config.yaml
head_dim: 128
lr_mult_o: 1.56
decay_shape: "linear"
train_tokens: 573300000
MLP neurons of a small language model. Each row is named by its layer, matrix (gate and up: input weights) and neuron, and shows model dimensions 560-751. Each number is 500 + 40 x the weight over its row's rms, rounded and kept within 0 to 999. Numbers have three digits each. A neuron's up and down rows have the sign that makes its largest values positive.
Before each neuron's rows, "fires on" lists the tokens most often at its 100 highest values on Wikipedia text that the model never trained on.

fires on: " a", " an", " any", " single", " some"
L3.gate713:468572469561577495405375446492537473452546535440484505516457494463427536462570517560500543481496524494512457440456502576479486467494539500491498502521508484455509537489488431473502447503546542565511508490562436506520475514478603467535487478496411565619499542433437541419467506461555524514521560594523439449493445466530511498558522471494508467589390524557546521528509491458532470556536501525460487473471488430490569567505513564463516426534487495457462546425481487551525456464465514500456530447505524501594515444556510512537448471478571479523550491512532444491472564543581518495
L3.up713:534459516520576559453464477461449507499500576528442558515450477517558532475454535513521488437473500456462490446464427474510509516527486568513462494459481481500448532458530488511499538524515554539519482561548504491488483505499521527503524531471431529483428538501554481473502478506527513463525475482548537514541467550500483490471491583502474585472514550503487461492502544535491467537504492440498525473495510537558460500437456535502499489571512451494476519525502560453529481479554514486516533514472438474498473457483544545495557518550482478594522517554491510473449593472476505538

fires on: "===", " |", "|", "\n"
L3.gate737:527532525475508525520516519493452482489521446542504503479491422499503549474452498500441395466543539505531489553539568462589487485560551542454496484493567556439528548474475546556502535503515551530509517532518548487565562605570507643527482475514513515425493493553426525501515524493522476506509462499508530538511546504546460531515514479468490484555547539597537565442456463477511527493470516463441521572496490555492531505541449448510495536520562510510542546477545478471461491575563531491499477479531478450470465492461533596455469547454503537562501501529541489519577451529578511493
L3.up737:539575438405519513481463455459492471533505430483516479535431466532548525496441462457419464593472502518528523482457560519566534433560598503467499528516500509478507524465474508477514544503546542451493439530511532504466510517528486482456559486530426520487491540651495586468536527454437496507531503558544503578459512519513468466499533445514512434539556493465537524480567527527500539434546563473533531494464488541582448558458497501484461455519458525575622532474536484540466546524518605548439474513444500476502418517500540548467491606527478495467480492482483540445556517530512481482

fires on: " her", " She", " Her", " his"
L3.gate995:517539505479463508454550417483542555516474520514527489534503425528493573513475490520466501459569479429482521514539516485474502439480536446513488591529499470513521465472519437387516542548563479479564551511417466567448531505529590470484450474515524496536498470506459541506432528519522456564496535448531540548512494478523486499463504501545490529542493606453558549495505546515441452531543428516545556436494518498516425463566549501510538467441507550538463531441483516521525484481497534484521511551524493491534520446471535425543466412472504467483518553526441507508509512498453503500
L3.up995:552477433480511440429508415318573503523489464577531558458520472553476573480457468475532498533551529462544496416516504528523518481431458442482541507533492544528548478592469496483481534545491475474504482469466530497484554548487512504500447480459485538526486481493512506467512510425508484506534540466550474515510499511517573500467506533496509474510534508489535472498468544491528527450469520507476480473428503497502565551508484481454458548547566447548487482485541488482472526530495537443498470462547511527573505506489524438498515450445486451547505523486442536482442477571475604508

fires on: " ", " l", " t"
L3.gate437:467452485478486452470492484479511464475579496489442485504458460442428479459477528546428541457542445527444515493512439501507456479489498424560545554449481463483542475469503521549515521481467495534473499514539488523486561477540491533488456565513577397590493514485481532503524508468570479503520537493547491534467604495488543499461505467481473518444484597546553528539502486483506535547554518539501506582534496436506481523454501514535496468500478517429548525510504549553495534485439605413583480504533519499512495502529471454454486564497495585517497528508448498504500552406490505529
L3.up437:518489588543554404517506478543496496545492507474456524521509492471506539506454508496500474487397518541461463496424436478474517543478530552572438523551520484409489529537399533511507529524447487468529510528536461453507456523507519516486532467513440545522446492525485439487505417508512516481474426529520531546534467493499424460564534506421591568503514513491526419523485534550507547497599474466502469433530440511498512472501465504479518481470535501473456497446412509481574549557512494547458515480537512552530479489509459455556525521504534458474507514475453502511477473455524561495

fires on: " |"
L3.gate124:517460491456488422472477531450485488527470504568518536546485547587528474482515560494535525524516523552516510433465444491519543491469575473490466489497435533497493467488521544559436499437517505465510522476552473507497475547524507473511528526445504523531541480464453586423525487561482490545572489517547547536512455412484554484580568425488491420523483530550493545475493446519547541572505508553455479512563474538485481514464476508489569489496533441447484465497501538578500531515482517487527480480485562538461526475502487488434535467464417536482434526532525540512560520504487489556
L3.up124:459465589489464538428516521510509517530447514502410540540444498496539500495518515515429467521469462627500598445536460483436522557544492522527504490546489522538543450469489459565499524477486515435474480470503549453559515477508540517480507434484574431470449500532499479524478504590570537555468436541443560475506407553491394474524549541486520491404529499515446530517492486528556484432543432488523556557483554536476455504492497532485534508530441547492547458485480542508484488488550424486477527555539474471449572557442463485450506499471504463579499576437560493426459446504551468512

fires on: " from", " well", " (", " number", " at", " chart"
L3.gate90:510488518533480458539539530493593499489506526507525477434562574507486480455559501437533461523473485495477469537493572479481439489474473512506512539502438576524460451525496530575525524443443542494518522493500528452576491463383541446498445477512547506545485441454520510524519545509524432454491541515486481463453550506456549566496514536362491429513528512428505522523498526479504525549522463496456439462502499506440487496491519560522453544495541531490566464533619408523546532558508415545531484550552533551497418476506555486460520453479479477491538490503491524449511425462608539484
L3.up90:452461482512507520477553503515479548536449577530500566464516548537512447519513537453444452503434543430507465454549524479563527474522502445528482491510535517545503495528421562569475465488479547461463461478504505506462479518469496501484448535518513541457458498462496425449371546536469489455560509507507497482435478571439550515496488555567492510459521479494496445525465463522475416477502513546497412493526456485442464456457501555460406451472446512468483443406508502448419523570476521515524493500547549518483526449451524518599518450536516529478460465595485478552454561452533489468

fires on: " (", ",", " [", "—"
L3.gate1002:456495478464549434570448525498498502482420504526497423472533429480519499509526520572468444481519511436587443500536534501491458529588529505528532424509512492468472475523491546526515506488527534526515554480534533489505503490498561487447519518529499499460582513509461458451455473399493493530480528482565552532499496512510336459432441434490531457467481529474549533497427514464496536470552462490549407476503489463520420509519509532489475510467563533465512494542498540537525511506484489559473489503445527484584473491519431469527492471518564540483457466453553500473497550518501456496
L3.up1002:546458493541432446485514530499569502482572471517475477388479479551565513474497447529513492555482559415511477452489529470547479475469495523534506465581490530479525586555491490502490442506526412538500475506490516512503476500478459437556455551475547538542470484530485534560530562485572481492514498525537495537427497525548505493471477471514461547492543501564437523459493564584422532446492522508496441460463558577521511543447476646534518449521514463469461460466450533442558485496530413514536475572519534518537486533538487515506498526543500466530579542529437507479453525499540532510

fires on: " age", " time", " end", " par", " Par", " Pan"
L3.gate439:501579426528534527496488489488540449511496588507502504567556510430498518550440515533474524463568475535499462560510456474459515519504455500502530482470556578454478457441467550482560501526461560518559523440611480477511489484492466530486561483462481479500492431527517471532544471540525531531533479515489453485468512491493528502565479466513529471570513507506433479515504399493409464480549582444517435483477470477471515479482468452484465524570477489419487480473501527482519504547579441533534483493493481453494436501509486479521528527540532515543544547498500473448488500547494503503
L3.up439:471515397537517534509475429462526504454509567463458575502469482447527544609470567513490524503468509436531491478497504476456571550562483523507459487550535507502521498419466520442470530587494481512532528504544575570563527511472560430521485476563523541492469497536500463432500549524508562520395476514433494448469471440468475562520411508437505532548487455413484508483492440561449414471470508529489450509541508522480437470458505482581447557485519494448501470480497534432533447524531509486519498566540479460458486526519501417471453536502418513520463521502520373473509471530458525524

fires on: "-", " -", " –"
L3.gate775:547536525537533480468544532455490497508435531537522455512428514526544489555453476586516481463523530427530469491443525506498496534424519485539428393483480400522515545516537496524513540465557517498538514562541452527539555504558462509486496482513482433474459485485580532505539516441559470518496522500524513470518531577451497431506502513471517479583557542527438448434525488488492485471538523523495437479448541566482489486489480554474525526481491541448585465507574461483510522520555554522462469546523470487487499463464501490462502501446557490461478509468471491440406477395530496510
L3.up775:594465525521515489471493452478543581545463557432531515477525566476522489530429410481522509491480548468454584499464503560533454478484550512476449471446572483445470550538525532534468536457559503531584515539486434510483500483517492486476501503486434496472525574536545548492534488460552472511546534454455418567480527470469494437440499481500530473535479508561496462549482565485500612481500449513444506542450518573486521499509539561476532563514467485529538546565529535469461549519479530448492502529493473473482535483452495450499492488446516483496459463586475544497473471439564562500

fires on: " been", "9", " ", " being", " be"
L3.gate883:504542467552465564497491510560517512552475565547479458472495496536464500450448464467471483483452479527485567473443534506567481535501495567522472512506494519587507478470531493431477480536488472431528507531462529458509510473518467570459458553564479446446503550503467480456477540553458483526508461421522549489485544527534475484453478446508523470488485499541505496470489486534492468504484514427533519501505537457526503573512497504544443451474461494521503443508557552522506467577501513535508482541503535467514468428547502505542512511584521496502520529443490531488481461462470403523
L3.up883:457511562458469460520464558508519534478446557483492485512533430434513556439460468491518423561526420493527492553492511541518450511510478530508455396470522440576519487571439503418490526528539360473480561444465490466461475496463502528502508470491451437401521527516512490542537476546500442502449420418542498569524537581464546545526536570408517479508473562506499490489468520516518481481481520478463452443439545432529515473527483465465490481512404505547553419454543462480530556542518522533481470532470491578443507458496484496469509505580433519555531442433540574567520446503473501532

fires on: " ", " election", " of", "District"
L3.gate831:482506481459521453510542525539421425466519490472421484461479548523445554556492541524554479526527461484541495519528521458472465456560549508428481504483507532556524471504456473599485454489483534454539473436442473536544479556563482546505398467510483586459567479530527497536481521438560459461445512545499479561566512509569522552427495427500499462568546529511566458549485467491428492471438483438483527446448561490500517509479475412562548522496513489499453488510520482444517514491499497491485503459489504496495521477446530455494549506491572495431456440464481537558521458439503433557
L3.up831:499447507459493494519540559513457419531481483543472435497488478468442473524515516485527479481537526442535451504499472497530536517553566513500440461516478532478576571489561487558424519496491504451539501513482538572505476446485472537509467519527502480519544478508546541540527543521496548533499514477455414497450458535499508502429523420438480420517540479415565457583515435534525509449466509449524510453516523506480454489476445575497512536442530537475547509507463470473439452542512510520538498493561472453479492527437528521472495467501492454584470513461436518443487498480545493528

fires on: " or", " then", " later", " either"
L3.gate866:505509489514478477483453479468587513530516491462573536552427552470553538520527483526478459508507484493549474493502503509454538601488501478522493524527454387523459546451556474466508530501538495471486588495535463513505546539555517468521550460493565536494431518526532498494458460513486534510530445512523460420561517527494543463499510513489540464496451472512527533450511506490467520490488489511423566465515562465417510400417499463534471514474438496463425605509481437456492511441536480502494479507560504585521473547537447454531505496496521543553484435480470461578480559405529438551
L3.up866:485465491565449492488415501494490421561545533436509438472470483485449474442530502472434518481521495429511515464481447464478493513537502479506492532486476482575526476511485456549498481507482545502493479490484462478517534553523470492485512528567558591463501442609569551485521570529491586556516541497452553475443494494514510467449522592526454461538492560506489501526462544495487594532534453549495435533466461448497572481493444504504502505497552509456521537546528548534482509515486500543454467504466489522452498463471555440509531506490519613526455498427451513475450475483461538516

fires on: " ", ":"
L3.gate88:522466416527474535445526548449492479511622583506575439558466481592500435542504505464504480532440497531489538476485506454463546529467528447498505526372563470487470470487472499529492439548571511509500518470506510493488538479479486560426502492487469496474482441485557500560553481522491492479444413508468509493516432416472477386483540543477523506546461489445595448489497484505552422481462482563506468510513495615480478508557480578549464476491520463485565623457551545463482501455458443469479491526530480495489571491455493382550534551537514546536484536528435469613498535495503520517
L3.up88:479463513527540546444541493496439438470536591510503484534559453550536546534584484460494437535474520506403446486522417512427473524543440420541466540504583443506521557560467513547525477544562465547517526464411524483537474450425475539519464506490433540540476447527504521505472510495503491505522474467454483493583428483485504513436461530528478478489413490483579557537536462511512487501503517517499550491521514540464473486509534583529489486502496500456515585449480519495499617485535485487531459507565548541474510470511599487525531485490410543556464454536481483536532406537421467475

fires on: " |", " record", "0"
L3.gate643:451526446496408478522509522527548533541411461545499489489495575506515516509450497477508561500545447465469453497468537493512521484524544525505537537496454463496487553480638500508502457453534430460553514577496528501484579446478494487487420499525440480536511542509580482478477525527571514464516480540470449487462557482501488509465485481485500487461541441545507462458460492458486513405491484521430423513522436469456506599500529544515445515490551463511500462459548570517503457532549426499470515541478524549521457517493478517499504545498481488463545488465476503433532374490534526506
L3.up643:454580476531400550491437512537486483495486552536529477530509475485545554463526424436497520436485548517485510537541463519487484489496530492447510509480491488518500444460534438489511499470461475572501486592488561475559523486474508575536485541469497504548491567564528490474405495462481449451442492461492532453564527509471488502424520495496420471455535468480559522421496461457538548529477530527476535477485537444464563456519520485532467519425545545466453535523516518489523491509571520570521475474406404465503504522440507522561555444470461454451483472510535584463458501408469485477

fires on: " for", " a", " "
L3.gate492:597471448520589478518505462471392508482389522500465498504427570541527533483488485532540490472490483447471470478472542448552555544479500524417519487527478513506490588496513525495498536522511518532548472489535467471512489465496497474497481494487495545538548453509529443477467561473456445553469448508560516472489507431606489520539474540449447542490480521492542500487427497526491448574481446452461512495517555488531410510476492520538511501476466482501492466513538513527484457526578517484558530522460442480549485432534495456482554432497561505491451498495526475507493571498488516498
L3.up492:549539523493556473540488444478445502435481463477493503468499519519422511443466560520590543471506446533474458459510584474557479478466495524491442471504470498498505542565560559520471421571553493501570458459541493506509531540477578534513514544518503417439547519498559490477477555509499528535547507448465499524467585450491504538544479441463517563498552508523475463502447553445484380472509479538488507479559516509580449481480467557469510475524453506483502523563562543481524520475469484474535582492456480503524524468485464471408553551519596498488569554541454476513489464544458444514

fires on: " at", " At", " ", "At", "Sh"
L3.gate582:539492502500529541418496551454538531472515429572549521507507500498556516483495503491430497466500480487497446452552526560513526506507598445486524419587532521486443463518473525507532477475469509464537472558460482400489526466555480464505462536508490496442507515556512482530465510469473456482550533523509472512558489466467493532465495482526445493508522537481420471563511486486484487452490499484457563551489482484523481587449442511478488515535509503447553540509495507492481460548468532500530493481522443507501417438435472502462491500510502463506528432511489497539506517487538463538
L3.up582:525479389501529443459524476523594522543489490523493550477478391498527457485530463530497484479509493502524482476485507497418557479437554532486557489527537495547435520525545462481454474534573444541489487536492519516425491408396425501500570615489546464463477535554513526457515466484537439483523542495564542610519465550475526441486498511530452462487490540502479527488468535517502468559508466427527500505540438489492470477458445540489528454491489490504463394530484508421440433500519477543455475456435496526487485476581483517488464456519481464423500469556443467514469450535501499521

fires on: " |", " jump", " &"
L3.gate357:494510528407543476548454605405504517477518504504563477456502526504480519550613478516521416484459463454471507574508425496506457486463493432543517543428405505518456508510520479547522532446449472491557499517552522468482599470488487501490440496545517473480498498466490558481454550555487465499548510507516499517442491434501501551488468480499526461429459566516555507467473482527476572480530555561450374491521490483489438552505403576519496586510500489472529456493540494519491475514541496501505532526479491447457555498486500503501479444553539585524524506549550498516551456459509477519
L3.up357:528475485495504466558412456503453534529440504462531402503482473516509610502503483509480491490491525442515452476442491533532517458515530507529463540467547480569511505489483517501514492485454526532535478488517557487499565556521464462476535578482515426406498481412484503465449553483522470522554551503461465535506499483518544566496448465504478470503427510549422457535549495546461552457490468543542425453513472556499489532444506514530493551531500486476551493569554553515521462556546529470479469578573548423458501473470459514500451495563504542499442507496488517544485471476410460525

fires on: " (", " with", " while", ","
L3.gate632:505472540488500491524458526462550448492480536450487481449470492437516435546476508546401530512546480495492430492474508423501500559575511476490497545504476446524546462545492518460436503424540520485489501518573500486515548566511558451521513503453563450417542517521524512497558506438500486481490478570525493502525492500477482511497494495477571468469536570470423439474490463567413522501530539483497449480494470461430505524543511551500512466504554506399531525459520484396492538505447532498437488498540470465497499511490512526547445501532503520485475513440569498609492467538516490498
L3.up632:500505607527480441518464500494565412586533457506503479486517526481438551447527496489449443515486507465488445498503551554493510545510472461510517486571544512395539512510473546511560568421492459505444570525520476450533573558434579488539507493475502522394557512522549508456458467374507475494458458495514466520467496536538532513505529504482494507427491461458527556513449558513468548504434519479455488502482551475409483433441492531511479534431554523443500419477501515544506537502489451452521434498479466425450559509490516576504512510448471510527545476542537502582457545454486534472

fires on: " end", " of", " role", " side", " moment", " time"
L3.gate1003:498571494485481469486543453525415484560532541514508515455495609495494549536540467575441553433487506519492452489475519508452491502452475472528599458478448544466521445504537530492579493454580457527512455494447518551430481477488520448507450546509474481493492464430515556476491511485492457505500480513487486515463481533496473493461479508438472467430459533492488517442525501555483452556558450506456483495528434497524456526524471545587525469535541465485510470494519539470542465464432486373489519540565480505517547479463525515525466487530446519432518541488526551506526509460486485540
L3.up1003:451514485492585523471452481471544540524578517509475444571532498468504474477461489474477500471511490540493604519525468517491488514522451503460456515540473495461589528483558461500521480530502516536539503459536462462469512566567401478430538530516496507544479462480465511524480509455501483485448525564490463498542485513581477440570418489513480433507494533560484516514518451533588576490550467523452448517524495510434482512456468411501425413486503464526490464507508495515563576501497469512458433525522544575527478439431497519445535586461515501484544451531476463507539535483590479500

fires on: "M", " New", "-M", "em", "m", "-"
L3.gate962:519515523456481478433475490480461530539567442497523500585478460506514440446467470534480528512544499460568436480448465489583538477495479517486451542467506471558517464591538529473472471557485518524440521463456429576489468537432538415421444484470522513504561531522506460543533437480529500509459452507572437488518528465499498503500497479475575460497585543538484490574511497499446412456428407493463496551496520504461457508488527419525541562542505486499529525570501526532485486478452504522470456474478423513497526493442509464471487463493451508532513463573472540515488501468517516576
L3.up962:572541507479447467519511450435498498504538486481492485448536469483493507550502532504463440498506501529494575496475507438472538488545471449480487493494518551576439521576468533572574455514482458502454486452460545562484523504481502458475533531497521472454441512480537579504523475527511494586515538482558537583544499512510498468517505496491436486431446508490507492521437461484507532512493468512500467527498536506515471511514498376436478543519446441496589539551451487524501491461467523405479456504473496472533475552451533484457533542517474568478550463469480515464456547565439593568

fires on: " ", "ass", " |"
L3.gate224:492573449533495490500515492562510440537583484485588538514519538521506528562490447574477461495508495549492532472494563451568479431549505503488545517535556489555573502468478421477489442499512463500519498561505525459548487552499571507499509511545443521475485547493527540520535480491485535483453469566500509496491488491531514596500597490547514417530467547564481536480602526506517450456549575585544488611560486480526462452505436524504428455557440479499484594478519499476448573539373487488583510519506468526487433480501530524493476492545568518561536535498489512464451492521476419510
L3.up224:427516473505516484535546449503469524516445465476433497484503412510620487445473539479501481436482460585477494559454467546582521427481530470494457512543544514526511551528495465420578564559563461525564487478527462463491489491520474542504494570505496481570451499534541555513532442517554452504563531530412504485427491470471529521504450512479478448483547468530549451471513493521502476453461558549485494536470452526522449499546521539464557527521505420467506523488443457462530493550510459480540505480560487509425497475504473503546406510503553474520494432507552467511525513474476482551

fires on: "C", "T", "W", "N", "P", "Q"
L3.gate144:468452525543498520524565468518515474547469463449515437543463523528523599502479509552460568500515502447551542517519451532474521435500506433531541573463587508463524532482571501492502460487494548499459488482541447501503623450504490468506484435513512564414527485524502532487567460492556521471531440480494475433483499502518441487510516568522528531467512472492497531523435508510530620504434549507472501473495446505489496482556445466487495535456493486457513495511471584495548510478514482530467509561512493466536467440540494550532466479553523474453484486590491467539488536487530429535
L3.up144:510560522535496490574476448459515503552547453502442477486451513477496492485543459528412479546490517478536528493470559476520513484496554526482529584518500528478464585543533554552470549505536593504487560569503518473502555504428518462487527545477492540566514473530431500538526524497481538615507550483497508502480500475446447479477531578509437508408500474479589515523483476509493523473599498489479515565451508554535492441478450481443517561444495550394477607515522504543522548518484529570565499490525482512482500539437445517480502518486545562442452442515498507501496423472491509518